MLP neurons of a small language model. Each row is named by its layer, matrix (gate and up: input weights; down: output weights) and neuron, and shows model dimensions 64-255. Each number is 128 + 32 x the weight over its row's rms, rounded and kept within 0 to 255. Numbers have three digits each. A neuron's up and down rows have the sign that makes its largest values positive.
Before each neuron's rows, "fires before" lists the tokens most often just after its 100 highest values on Wikipedia text that the model never trained on.

fires before: "o", "os", "5", "ot"
L9.gate130:159134116127147113130183090110119141115146087094166160112176140123067142156119157105128095105072147128171121183153151134102152070117163107118129145155135140087124167147155118175126119115082110169087187103213159186139146172100121169110128132118134176148136096110184191077126142126144145179061130097180123144111078135137128109128172133110175158155148151119157162111118118117133077129131093178140101116080186083140150089141164087084163124090038159153195124120069079112147180167117121126148132117090085143058107116098096144110093148183134116090180098129102117096160151114131150156
L9.up130:131125162073198117160128197080122128110123159092142092184141180149151096109159114162204128122117130088170095141129105152124132112125152133120166210173147134133137186207129182085168161127137154152106121128139153141122128153093135146115129147092110158177099087106134130117082101097139115134121088058139097069179136145119158133155163132134151125115126145092137189143152121076121051104124102146156125126150157120136142141170073122123127233117143187138161157123101146129186132127047086130172090065131077081124142146160061114155117082121094111121142117152105100110153154103122138131
L9.down130:104190140131124060042154150132142119113110149163141018163128098082131083109112150100086093119160074106138143126090120204116141169135087139158108135142212081132108125114105148115142127158166069098138089140142089158125172079105148084089145119108151144092169162121119136134152177103145175130184128157103100140129151101121118086144120097126161111124101112122141137134150159117131206140130139174128137105107071166097169142167136161102142154108183111085097133143108195126166080167131075131130110161062066108107091119151116119123116129107149208122142131067177147136153107114154130112

fires before: "o", "4", "5", " No", "3"
L9.gate140:124099153080112153144156116111098106122144123173080058127123127149145141132131112163156110144134133105108142129163111139131089117099114108122151165123128121110137159124116163124131133094104135171126142177159130147158140159116099106139146162124069146135109151129188133076149156127182107102148108089158114136134058127102167139119188155045100197139130151137146195142080127168172117074156068132159157197111127107162142164192161159119132118074067151147164154138123158173131117134094081094146120116093112158077143157118141087088133136089109109169142130117065147135107180121103127175
L9.up140:159193112089134121220145128136153117123139132108171135171138095121123106158196094143105151101130075160118121080096103132144096113104163124139124201170113133086131124193105137165145148121129186141107141138144093083149175136073131147171111169134123176099116122122157163116092112086178131116130110124113098061131173120097153171181114102119088094068118140138140138159101183073119028123138111113165129158149162150161158152104046132090096096107168107109183153120161158128102138131113126110115080119140133149135109137080156150152163133143136084113110109148154130041127109174128134213
L9.down140:162163137159172203139107121089145158143078178135129069165194124116113169116102179115091104147108102098143171197134092113121090115086117163113103126104158190145116147159139124146130168155183056113133080138118083114145152157121082178131147123125172145148129139106133097119128161172149123117132153142148134090147176119112099110133096090148146129153121109102134087135076105128073162171099148172141157107126068209053103131162116068133125113093166143155113155126135140107132108110175109107203150154056123132170144118110117079135104103090117206141140110147163050110105138122128106085

fires before: "ar", "an", "na", "á", "h", "mar"
L11.gate416:078134088172139127163082141184077169107107079150148143080131075132110163157150123111100137148099136114075134097151149062140206109178169107100123098124120158116100146156166174144162156121103087090196100097156197167147155114138170152126134136145127161177093121102119126082091115084159090088182133134128110128095086218174136152102160157136166107093145164097154115155072151158136118151170119118177218094145157032127135093084070079143189169159104112145161143133138139138088148138117143117151105102172115104100108152025125171141113135160104195165107181186075095121104079134105146079
L11.up416:119135101155116106089135129208112110147072137143144146147112113122090127112109075107066137128160125148092137085113148175166120123095124144155117143094121068032135087157118115124139122127171082104148171158148134144160100160150161217150126170121125128093079101101203133156148081116120175101094087110109119107130152131167139093135126092115132130129109114094169090083138068150130162138142077131170132136144120082097169148107088120142117119127065141152113153190058176150111127111119198141119128074202084149168130147166173188069118133045126085189164129085110136180131107095174106052
L11.down416:162161125158062143131130109171104139117077161149109096156121177132119065091147119124117094113212163129140109140147118125131155053129164189133091116174130108084157154102080138145111083134116143087131054136173078081105190085093137133102117155215099087097100142117128104106155168131104118107174131101104127118118108152157187118134127148092101112181102053125165121109140144148084124213092162108197162142129117159118117116144118108165113173115105087134150114137125111088134142087084148140040149026093110127111075163119126114175092116191134094162128172125155155095171140143072146115

fires before: "ar", "and", "ars", "mar", "ard"
L11.gate682:087089125174107129144154097129108098097131130125179125061177131075112132136187142081084095120139119134131128152150123207107145124142136109115061094140107106102142130128137120121041224127087081102052112127178158181110140149127135111140147099101158108112065172059118109089133152115203143184158159186135154168063093138153133079095086096123083121118150171143157121190074116183126181119184116109147114154119132080067179101112136133092132155109162143108146127154122137113149147120141025096076053141152175112151171105169146098133124124164159132156077184135102138131118130127147111087
L11.up682:088114118108091127115114121185084144093141153095109153099130118088092121141119123159081111166100083138105113136175157150129119157072135078123126117122126111118104201110160110146070101142180095155160114089152141179120121124155160146158145174072072130148131171085157112175195088102153129072141118149086154123092118151184095086142157142096149132118127105059225173070135104110151133135124137115159124115120102163122142068128067089169170113095166082208127148144194118151154042068127069147145117077170097097113056119122138185130093109158115105141110110073131147106161095063119104067
L11.down682:107112162187123172091080165126122120113099104150154134178118180127113102125177156127162128085075141210114180076119148168095113151176096139078112159126155121109099166116172118204120072093130108115121142156180139126147128129150150140119153118157115131212128113140119137116115139086080131123125153097092118110086117123111177185126089130157093146182103084153133104117146123126166138129093142100087091094144142178177125121104112134125110104148083102210168153148129105134157067134183159070090116071116156124042155142131178099123080161150141142132151202103157115149156124116095151078

fires before: " ", " the", " September", " April", "ce"
L11.gate134:183072132067150127163074096127118155161140136045115098084111122122139058088146091144121124121136128108192130169143124134150154129081092158108109159128167090125065059075119085140158130168098157113191047108064069106081120151137124115103107129092123097143100148099162152196102085104071063147108195108089155138108157106138142107132097150121126139126109116137101203181074168148095108156062093163062155123166161190112114089137176060120092141117161090153162119163116184147113177043125111135161162178128103116078170125152091088120160144081109171162110120104175157151088128163132102136
L11.up134:130151115119155138148121103090129172117113143144126106134132121107123123182126126107111216213114153123073157167164126165131144135087150131109186121153120115152131156112131146137058100085186138089129112176075052118129125132130141097111049149163125142085125131121089178128076136186157166086078089100191125190098148131141081167152159105177100139117109132075096113097094067123151141129167099115172153122101129107078101131133107146144163133125158106181102088144138133099136062171138101173110128166104124091132111137193125107127100133141148128118082186131125097120138079133144105108
L11.down134:142095118060148157140073090098078148089085125102132136070187120148138137093110065107132121129122107158179193141124140149117113163089112096083055155150142126182119088118166156172165172111127063077127098104166128187137081106097122131083066113111148137102093147113105153108079145124131091073151178064154153157138129132115141134094157116118164135145143153090089164141132092106116090119153110107117175101155172114093154080160134133118111176130145093139080136167145108079129155146129101115145147111042045082137161116100101102044108136086136139112112195184116143106107140147139141163

fires before: "ered", "est", "er", "ic", "ry", "ering"
L13.gate314:170114113105093114111143111139160119136074140061106120153118204115162100139159137156146163105111115158130108125087155131153081133119098121129101184159145168161100097136158141184130120159157201124125125113138088097134095098160147142129177123093123112139120116113152088151132085130119042070080215157078153157146143146097165153143069141105089157132201166109104168160118177082155168145133126103147168142101182101091109162140153148117173062139128121154161088158129109128133134094172122111130171151088068186141114081158117075149079152100128165151118131109152122128168055126127146102
L13.up314:128141132082057192141155122178095189145104125143156120133096149060145153105091133106144112155123138124116108134114071120089143122131058132132069114138118136134137109137135149143095150120162106161114153159125115101186138104158096088150139069098164180103133122153083158143103054158161137148143144089132135142170096103106143142106106109148111148096132092120165115106126148132104181171082077123164189175165082127116124094187119154115135074194139038091133093093126137161133095113165061132154113147154207141145058194061136153183121090135114138189142154176171091146125137127103104123
L13.down314:167117109180132184161085121116091101149121105129111094136128120144103131155158142151085123145164081129156188108147194134129122162067120168144106153174082165163100061104131189145121106187176109168174114167103148164118104184083116195097113112163170065150096112066121157161087115166123090185144154094120138111139111152176153144140139137167049119073146125109105131071156121122124196160145152159109125097129134118150134142129131092140168180177165080141147176121151158138113083137137144032183109127054152222114115134136165069121131120152149110087095138059115133128122138122126130095

fires before: " |", "g", "re", "est", "er"
L13.gate318:103049125062053077128172150140141153218105090083119115143070152125124091105179123139122204160171092198127094156114068194141118126101037151108138097096094104089103110101134150138132148125136107114172164105124159127144153146086130157142120078134148205160102126146153119162084134099134088084114153125170141138136149127104130141082082194196109181110099165142124170069127120120125128144124122096068113142101158137118096149168133168131155124115117173110091079116163133193155102182128120078110194125110060181103095099086178126112107177179151141142149155102159157116144131131123075135
L13.up318:198156114143091086103114132173138102076112188111147095111108144151133133132109122147138108067133115170126129097142172151098145096089135170154191117083110154108161133120131137138089175154116149160096135146152133159154118097133115097105171147174120118172111139117143104124111090139207103094082131122156095187165058133056191112084139131122123122131154103089109131134116132150135057096145154135107153135176120114165177140063097119106091133146177159134149061103134133063147171124156205080163105233161159144095081164146092143109121135143104170193169095142107129144102120101109113176
L13.down318:168124137108096152130121171128163153179140118134142081189162155097136104124134147164062092121111108129137152122102164063163117116122107120130059071124132137186176144139117091134106111176118144101141103104143151143097152098147146164100115137118154112148102116122129141188125118153160155126107092125138130140172150193110148153157096122045084137153136074112163147106105115103139154203145183138138128142151133125141106089130087096126134165168137137111116204167084131108154137182099074125169017184121179109108120092152119121130169140141156141203146193133096104115147171139150123100

fires before: " ", " the", " September", " April", " a"
L9.gate878:114192114102159094145098140071129198117107103148095140138127097159051110127114147151111172130126189129114079111118128117142167100085084106148102127169138107108131091134113100140166114120153132139147109087133130172079184160113109145150129128153179096116136149087132125165132131133150144122031124071149096194123143108180175088191107165181155124203110134170106144111107146104093114199086139180126060134137081179135138090170141143077173163141147119148087096152086168045157177125125139077096147205095113105132180152189134122100091117153158151105134066175097160126135094140108129196
L9.up878:141136163108203142148157074131192133120144104098224160159167087082170102139103133075107150113101160140099113163162132153095125149056102131174052073164121132107116149096084198183143153131098147139111134137076120123104162069161165117117131055137078181100105155125152140173128111107177122143083159145144103186086098150160156128144100147106127177110106160145067079143074087115086096116141125140126094132139140140175142143110109176120060116178104077156152176105042130110162104152200149087063183122101126043102103072127158096114040153100184127140103196139119146091156130196133100146
L9.down878:137141127092160128104023057095104151133098081114170080141152149130101133108101110109150109173156094109089116128166157099131157139136099096154128161162122104190084201131175119118092106112075069078178086100155153155143147106103174164117126164129152147145121130079114133080157126150114164085118190152100125143136111098153185230120126086159129172089127156051074151096121139129097108089146134154127180169110140141134115079113140135103168141140145156128106102111145116137122162127189128080109121132113094141137123117114092123064117088090122154074119142104100166072118158171090087091

fires before: "a", "e", "al", "ae", "s", "an"
L11.gate726:161146156130152086111116131156087181120120096110117141087164160120084133091169099146152097185158145123110132139173125121114154057171125130135160110152093089074166127112082136104179119105082058117134099115152133104157148144120101162141131178153165115150099115072205117158096093133151142081121185143106099072126149146122129068105100146055109110123128191122152153138144116137141138111074184134110096172074171133090116125215128116057146127115074184095105122185094103168092110030124066051155099135145114100162167115172121152125137112163150154117103084068142167162098102103163121119
L11.up726:112179110150130124134137172121097110176154140131125116093135109099178143168113134112096184148131139102157127138131150120119150158131167107101100099191141100157094172120165110159112097115136070196145156089185125138168113171154094151152134136104111106183126098096143100148175076125088118204110158094120150105129062119162146129203169150131092160081133058125146100111143105143152090170213149180088177147096113131082135125110163095130100131100143136137159155133159105068093136180114108149134142128117101147134185111081159126168170106048129120168195048123128102191098142149113155148
L11.down726:179147127090130115127118168131124100099162148111099109105131095122087120089085141123079098174125137088175076131192156135137109130122118154095112091097145147135050121142165117088146121158088111110215180198110142142106145113113105149121121184149174093115085075160128137099120104145099153111111176147186102160161070097162172127137139066105144156135080152146140097161151117099147125078144116101098158154087149071143131126100180174120143161057116172141148106164109136155062122109115126113131183102129159089121203172146127076111134130062108161050129099112151111108114111116154076142

fires before: "al", "z", "in"
L11.gate286:149123119109139090142106126131124136122102101082118084132146116123056148128083131206157146118215103136063088138153162051098161149139134097139192116111135101121125092122131134124099097154139098144157136114215139179137091132160131161127145115078131077142134046085162101149078110141144134142132101126091126139120151128135116131093140142102139144074127186094119187154174139129129081121112142112153110197069187111086139094102118108126125198098108151144073091105087098148145135127141127104109156130137094065120186107117146133114123127086145123146156089112093129168134037115122127126
L11.up286:071125150122158105128090107115114153109143164063158146129146124100127139143084154174119115143106061183101084130129164092117184103078164162174155130108116065165127154127131156117114122100181109136167116081115103113079115107092137126133135112107196142158056108152125135164064090179118133136157163078161134140117137120087164142125145167101153090121122129101103154159118106083129087093086196143161153083111095141114053108141109209125122107101126167118104108126106133062119125147106101112182152136137067094172217125114106112142122128135088183151179057087103143120097151121112162147
L11.down286:076114147162108120182049133111136147138134158137151148162137203103097118131163060100148146140120119083122105093130118118168150189110021124149091069129130157107134155050126128105135120118116140174163140180150045083070098141084146156115107115147117099119115109111129156133130140181082090110129121132128126110145087174165215182090108096098147114139112099090092154127132103132109096144138146122116153123097170106096075147182129129190113117128136137107183094132139191117130117070134149132170095130123126148135100099191105119161066141064102129089119116112125119141109174165106145083